Part of a small language model's weights: 10 heads of 32.
MLP neurons of a small language model. Each row is named by its layer, matrix (up: input weights) and neuron, and shows model dimensions 0-127. Each number is 128 + 32 x the weight over its row's rms, rounded and kept within 0 to 255. Numbers have three digits each.
A block is one neuron, or neurons of one layer that tend to fire together. After each block is what it responds to, as a language model described it from the Wikipedia text at the highest values.

L3.up133:170148173168118127116125145127123096088157131206163157153101140136107112144188201136092159130080107140183172148120214147115138085105126175098149087085095113131130181117135101070094119088090093109159152159114135117157109121124180137121165183143124110126141101160123142147140141106156132118125172165129142088192109135128134155154111128095153134109119151074107172133146092145132078150093
L3.up548:096152138135173101088162189145135172134114197181137128091087079130118100134080146122080156139125137112135156107175214133101108142127124122101097122121155127197137193149110100117172109114068119124120128138118180074085158151115150147123192146107124197131152071165166093124103116161082148118156109148080101070144150157125137113109118168116148053114103137126108182130096158132126140120074
Responds to: Zero digit in numbers. Single digit tokens, mostly 0 and sometimes 1, inside multi-digit numbers such as years, dates and list indices (19'0'6, 1'0', '1'997).

L5.up547:163187200156103157114161113140192163138130110111134106112152143166122180141129117132133138133105137068179204094111160108134110090145164161216093166166149103144158090138042076119093147120104098100166103107148136114074126151097141115090148070117048186145146151131170165113116124162084172122102116156153088060103130113063096158138099136064085176112141116117161162131125135102113106134108
L5.up823:119115127099131167046129204153139151150101173126128189122123158152122166193120123137125095171084132091122122099107210136134141098096151152154163116163172114188148105162128103070079165136091112104160181130099192125086123157158127098205131145084046102180134113104146087228119155211085111138126168142150138148093115137126136119156126098139099094141124116128114187112054130054076166130065
L5.up976:131147218138112107079171144041134192107149139101157100122135126124121155153145119129103143211078158122154144099106168205177087135156190133183102135155170086174170160164120120128078165099082075128171171135100088084115091116128135070164134127107075145105114093114145151140096095144093132098151186092124173144103121234095130093133159118070108127137080145091169167128051123096142124106073
L5.up1189:184139124121115168154132188117110158162121179130171160163144086160166141090120088153130153143169085140142138145114152151158143049134162114140091132173180058147085179133150137183171127132083137084129219148095146123090089104212151109198121120064115125157152101081158141163101148095100117100170149143107145111119132155133105144117158150137118122154096169103146159088083118102084076164119
Responds to: Mid-word stem pieces. Middle word-piece tokens right after a prefix piece like con-, re-, ex-, de-, as in comp-ens-ation, Con-di-tional, re-mark-ably; also words like part, member after as/a.

L10.up8:128160177169107134083130118112123140140138145159103176176096062157085136185093103151088160161112110148143123169103106187105140125098139168100160117141087090108120135148100124066114150044128108142117137082175134113186134174176149173134165120156172109143172118093124154101135180112124147131113180174099123110166132164121135132144098108101104089108136144179143155149093116118137081123096
L10.up332:172082175128133155087105163096122147129101106114098152143133123159106065158062106148069108094139070135162176201128140139044121135061116138150128109117105030145131098169124114134168115140158168134203139131135148088097087178162146125168120118107092121107170154086204129131131123123169078062180109158148145070067143172108131125204186169111106108132178162107143141116060158137139128158120
L10.up599:122142105100153101134104105149139153096136146127151116087115134111157172115114146128088122130091089109120148155155118156119120056123228125153124124059113138170114115187163131075178127147105115113110121133165168110120128133130118070112179127030103149157114146153128114106051126170104122124162086125129107082145133120122118087129131143098105085141105073113108158165140127112166198138136
L10.up706:098152148117139147065090207135125211112111130131133090141119073129169136149126142145080085151109141108155135164134108163130058152141177176166150192132133141101091121190097150128168134064142113082168073119165105128100099131122178188177142094138096114077167136134180115114171126126144084121164141121109125070081100167150096133112148106132114142144074107135172157146095129167077159159094
L10.up727:098129156196142138090088132110102170124030068150145111178101139158138091175168138122112080151154093102139063167116168108117122094112118084142124088120096124124145093129150165136132160110134086091164130161125171115138178148149152146131145168106100089099187137210112114134125115146135089131119115188082142125093101174126136147124169155144072103076128127137102103143102140123127150191116
L10.up774:157160203169140176136096198099108120159114115140126137145097095114152103119126127119117127129107155125172173127056146124168138109121070076107152110214126126123121157131121104105042202090148116143188114135157144153111168126216159128104113148124144082160114066116145060149114144163145148148153125147101110129163119164154158196132118119137131128069116132129160112160083152071092080101117
L10.up775:130104133185085150091161199093159097114152144116126109141053163183120156158133196117143125065160116117160155157136122142085114123100118107110145104116104149103094170200119138159136168075136117162106168123161125103077199142162147098128140182104104114193157155131178128140132117130176093146110090102060105098118153212123155129092149127134076117089122153092123138109114089118104100164118
L10.up946:131173148139159162106144180101150140118161153133164150112105097191176099114099113128119174087080140150103110133086178107061096107193159118119114094099089074151083154133077125094076125125129084078171192148151137078069165205139108139129172148116137103146106073063107134159101154147151139088112126176145127132103104123144164118103136083191136075103146111119139125188072150139127120113091
Responds to: Mid-word subword pieces. Second fragment of a word split into pieces, often right after prefixes like in-/con- (in-st-ill, in-te-grity, con-tro-versy), or the leading "1" of split years like 1927.

L5.up196:144081121123118124092148154156187105120124118133125167142165185118083085174179179118092172142132133135165151117100165168080136084125102077116085153136099108172133175171108124102157151203055109055194104133116178095183102148140125130146077147149141160091126066057112107099088150116094126117166151130131094113142070126150124133130142149136150060100095113137054131143110120138127124122151
L5.up292:126091146129157119090151129158131197147175165111124141142093148141083113198118176117075159176136112153149121151154157126064162160130093116135087089127127099161140143166117080164154123142124130163150171187105159116118079137101133140181153116078116081119132127090084163162142141088076114140119141156084105037184128097124086176163166127114159107133112147092081107106150117114110150212152
L5.up403:156132165148130106179176188137144103086187153111133139079126104100161082137176156054088146125115095090113108117120114119119139135142121076063107105146152172167084166112115096177041145163158139145113174127168135138136150126149129096135131144184155142161104134090155140137160147170176146111106161097055127137112145193164182122131132185176115156134132152153129082159166170120105083131119
L5.up1170:139062181143099128143172101099166144130078138149126145120102131121179089164167171153139102201144119118159127128105147179115113151188121129076070111117155115165116109137093123132104123106139135085127151157172195068149117112137145121168175114107144127097064135121104115193149098133122107081129097102094065122152099134116104212101106171157164074138037175150101104163158145094079111147139
Responds to: Apostrophes and heading closers. Apostrophe right after a noun or name, mostly possessive 's or a closing quote (Mao's, MLW's, 'riverbank'); also closing == or = heading markers and the line break after them.

L10.up104:103177188072189093163116156175176139198170106160182139154163099146092107136103160083127119085124121149213167161076105121069103085146139142079102136115105131126078143147156095110063128138129168112123145113140117152154145175173137089127159181172092111095095098067191122132067060147147115145169122136100135130157107164136140105130114173164040107159110142131100099152113160139116159140140
L10.up186:122133150119111152055117124139140131104108198131133152102098134147124097074181146073177109157112077102137160204124128150101142161106143124065107071133155113175184135127100120125139136128121141096141114103111111117078153116107118137121160136125083110115149077044200109121030087150131091090153073148156162110162103144095100132150102104164096104136179095140097142154110156070125124197112
L10.up220:127164177130147153153140150113145144100120115147159145132152124137069099150118085135132159197139147161135177114105183142083150114149111122175105134163117031148151134168109049200108150167081111079145085163109112113132121127116164142110171219135104078186063090115144070138104047199129114139166108152199102175117169147160112134148097112118105120180121136080102149161089199184128142122184
L10.up533:138143158114142146105183146117130154152123144152181190130144082146099114120145196129074154107134091147180163183080192088107166058107140158096134106178114068125134178105119121138104132141112151121123071186130176160099108169108122089148135101107073137138119149082144132130192127166155134092079111169139112091150106100075160124108114099125079102107148174133105155110100089122121114126170
L10.up667:113102163103161135093140134151173131139133152131157174179152121113136116129145163081162133156138140116126150090083149129136120069113125160077123117139083137123167155161125073108140184109082114121151115114118144100078151163169150127191142117154106145163093165132155141103099121205157121104100130144102147127121134116174138133102102088121108116120113162098041156194104116113095170168130
L10.up672:100131128135156109152112126133112172140123218178190133140125087138079121097107146157148132152126138163108106118137147121131124063134146137123115111171120062144140103076096110141154126155113125077122169170174162074137118171123165070108181133116175122146178147138148081128149149184148138149148135159108116147143067139169151088121131139130122063164096163152130085125141162092152119146109
L10.up842:126147112129108165087180121153157120150121121110126113090124154122132143096156177110159093122181092128169120131067160135118182094085080109147094077157136159114136157165112096091160152128096126129139154116176155102125183177161145066106120072060102172106125169067110076137119097210120126127116093099148181105170047134142149145183099126126122065147154057117106114180131163116110090155119
L10.up1240:096103145146170189156162123117169165130103131092173154127121100182138160143131159124097105129087085099147150145111107108142135100111177214078081156198102169115140132129116164091131160129171135100133111156140136142139118115131120107147194137128128129136092133186195078163118102126139137105124103114092041133153133157126142112141116135114070086134101162062096082128106076178108110168154
Responds to: Possessive apostrophe after names. Apostrophes right after proper names forming possessives (Presley's, Sotheby's, Emma's), plus word pieces just before a trailing s, such as Roger|s.

L10.up39:144115115149171080115150076151158165156137192144100158125090136143126107109101154159146111112080093107104199163078136146156144118168091182144110074206119156146103145162133096164180110146134120130116100160090117086123118107120106155158117176119145096108123123129120091175164064161084111128080180133115148156157114158124099106130152141139136137107141188136105113116185201109073145166119
L10.up110:154053177144177123149144100170160122110158143129119143132036080146089118101149197179133132138052122143111094171112112227129129120158099165147090120135090175154112081079110101093119166136110113127128098178106126103095149127141134104116104167124114070127157109153122124177102144189164092125120168102148129126133123101142126150162118154086115134092147218090134152151170121089127144144123
L10.up293:121095134150119142120135107119167093122110174153161153154086158149078094138151188202099142109077113110133139152105157146175142116110056112134065082170094110152113104101112137156140122129168091148137126187152130139121106084153099128106104147143166126062167121150131117152171065162132092096095156086166173136116096138076130152166153161124131143059112185110100116109142158066080074102155
L10.up466:118093166116141180134106086146151107113123161110101140147121162125147063138081192159124114178095092141149121107164136150108167121132127120134104103121125129093104142107193103157088201103133116144161102165125106165108126136160115083109172150143072114079127107034104185134125133188081104096160168089147134105134105126129141133156150111157105071071149167077114144106176142082079093141172
L10.up836:100154141131167161092132108161144157092152156169109166133057150126148093140151177182112137215019147157072168133091151187085137084128051173150116098212118142121117143133112136129113122140148079108116115152144205135102127182122193119147172166163083115092148140141098120146091109181071136112134074093174137125127085142115136135128127142101143090057156187118128146137153136101082130150149
L10.up1216:113159099142162116103193095161177112198087171080095154137071201109084117112161134158109113145147138116137130122102117154122191122190159141123153095180101093110122145142105116133172117109155109142160104111122144088052098132142110141102144141129124132111167187096177090085141097154086115047091118161136083160139168186152140177140141102159098113154165184129118130123137185117139116104110
L10.up1252:135090163111119152104139094143145096145142226115151166155157167177064117140092170127105129146021121153139104135107128188117156111123107153121133133165065102116097163081141149154160119126091084105136116143103141078089127150148209099158097173163097112108132143095169123139060055197140116078118129086115133137131120145141156124113085106090057104089131155110122147180148110079098137145149
L10.up1273:131141160175110166124124115149164120140095116149132158102109177138147107092142128182062083117109116110180180148117151184108170097130169191156082107188110168077220187134106055153136146147140098166161083197157125134128124153165134169141096108185119148119183146093121138117084098123132115099203127149133093111162105135162159122165089134115095113084190179062137155134148150156078140155102
Responds to: Mid-word non-English name pieces. Word pieces inside non-English proper names, mostly South Asian, Arabic or Asian people and places in lists and tables, e.g. Vad-ook-kara, Man-as, Anuradha-pur-a.

L3.up440:127149147166157172110174215171122148155143151127139172064116114120032085074144091152051159143049137156109151156091173145101136141094078118219105049160131094134153202104129105135189128110156072090163122128099117127094116156100154107171159106082117183141097126194113094133117146169103126084119146127130143070100100131118083110147126153120179099084192190119110104111117138059134155194093
L3.up1147:118138145158144077112136204094159149111195148131137086185088138176114130162110115144098147168113171137125134077095157138110101131116142149139118084217166105120088143140139131144122133158092079116116123117122127118116124153125160102165209117101081181139141140144112146173064158152115108115117143141156106096105127116172108176135140136059070139103140208101123121119203114088099164210090
Responds to: Foreign proper-name fragments. Word pieces inside or ending foreign proper names of people and places, often a final -a in lists or tables, e.g. Raqq-a, Mahant-a, Gal-ina.

L3.up97:101163163101122154172129135133122136098110124150187113102163099163108125096147157084093152157095104138183162098110133172057150106118110098165063070137133130150153128095166071171100160114119147155138100153107160106126105136203118094109150196211083192150186169067128103157100138120151137116098110174174112149151121209122121128099176123089094118141161126107132119070121125129116127189087
L3.up545:066150160115135147177117152091168125096144104111161165141127054167130091139124183141074103133098085135136140110058120119105060136145155133065087116154107144148152119134133134133062126094141171112091144137110128098162131155190123057084185146111080111153121114075155102138076128137147143098160156152139090129127135146198144189097135147166056134085080183086106100150076123145125103138132
Responds to: Name-internal punctuation and title pronouns. Apostrophes and periods inside names, initials and contractions (O'Shea, Elaine J. Morgan, Christie's, Don't), plus My/Your in song titles in tables.

L5.up163:155146154180074133105102173083142126139150162155169116192060123122089052152111193110096134127088115180146134157078111138160120170103097150071134075196147152180078142143088130134168114126110167089122123186117147098109160148173143124167152142077089168117112110141125100119106117131098137095179142149157143107191134115139142087133131175154157190154102131132078057116138152090093152169135
L5.up275:135128131091112157107177078149226127156145184142129149124085166112109084166106147185069119121085126097141164182112125119131132087160070110130105115130108134138140119099118113152140155138172102130108126186148117084152085116154122137144093101146136110094099108147094106116113109147094064132093115126130146188120116100131075147095158139067104134057143186119055162145216147124108139156071
L5.up1227:114140169170106141041096162098129202096095155080129128144107182146157113118146119175069098155143143089105159200141132134130114065176168114116127170129131101136166175136143130100175162121147130088110185109096163083108110163120182109133189084099136112145123173111174162092099115122146091129137141109071157093085120115130082138128137130135132118144136167116114174112147173140093108181114
L5.up1258:121122149165130107079172144164214179139118157134117116137097154113138057067118166141122122118002142150130171168060172170105119068147058132166129063151125120171149124119130141134125146134160100102089119159107109099138143130131113058129169156117114154163078101135143074102128102159106145123101117108116127135106146130109125123125128169130141102087115255119162123105125166061131097195167
Responds to: Mid-word name fragments. Middle or final subword pieces inside long, split-up proper names, mostly non-English place and person names, as in Punara-an, Khamana-ev, Kuma-un, Amarpa-tan.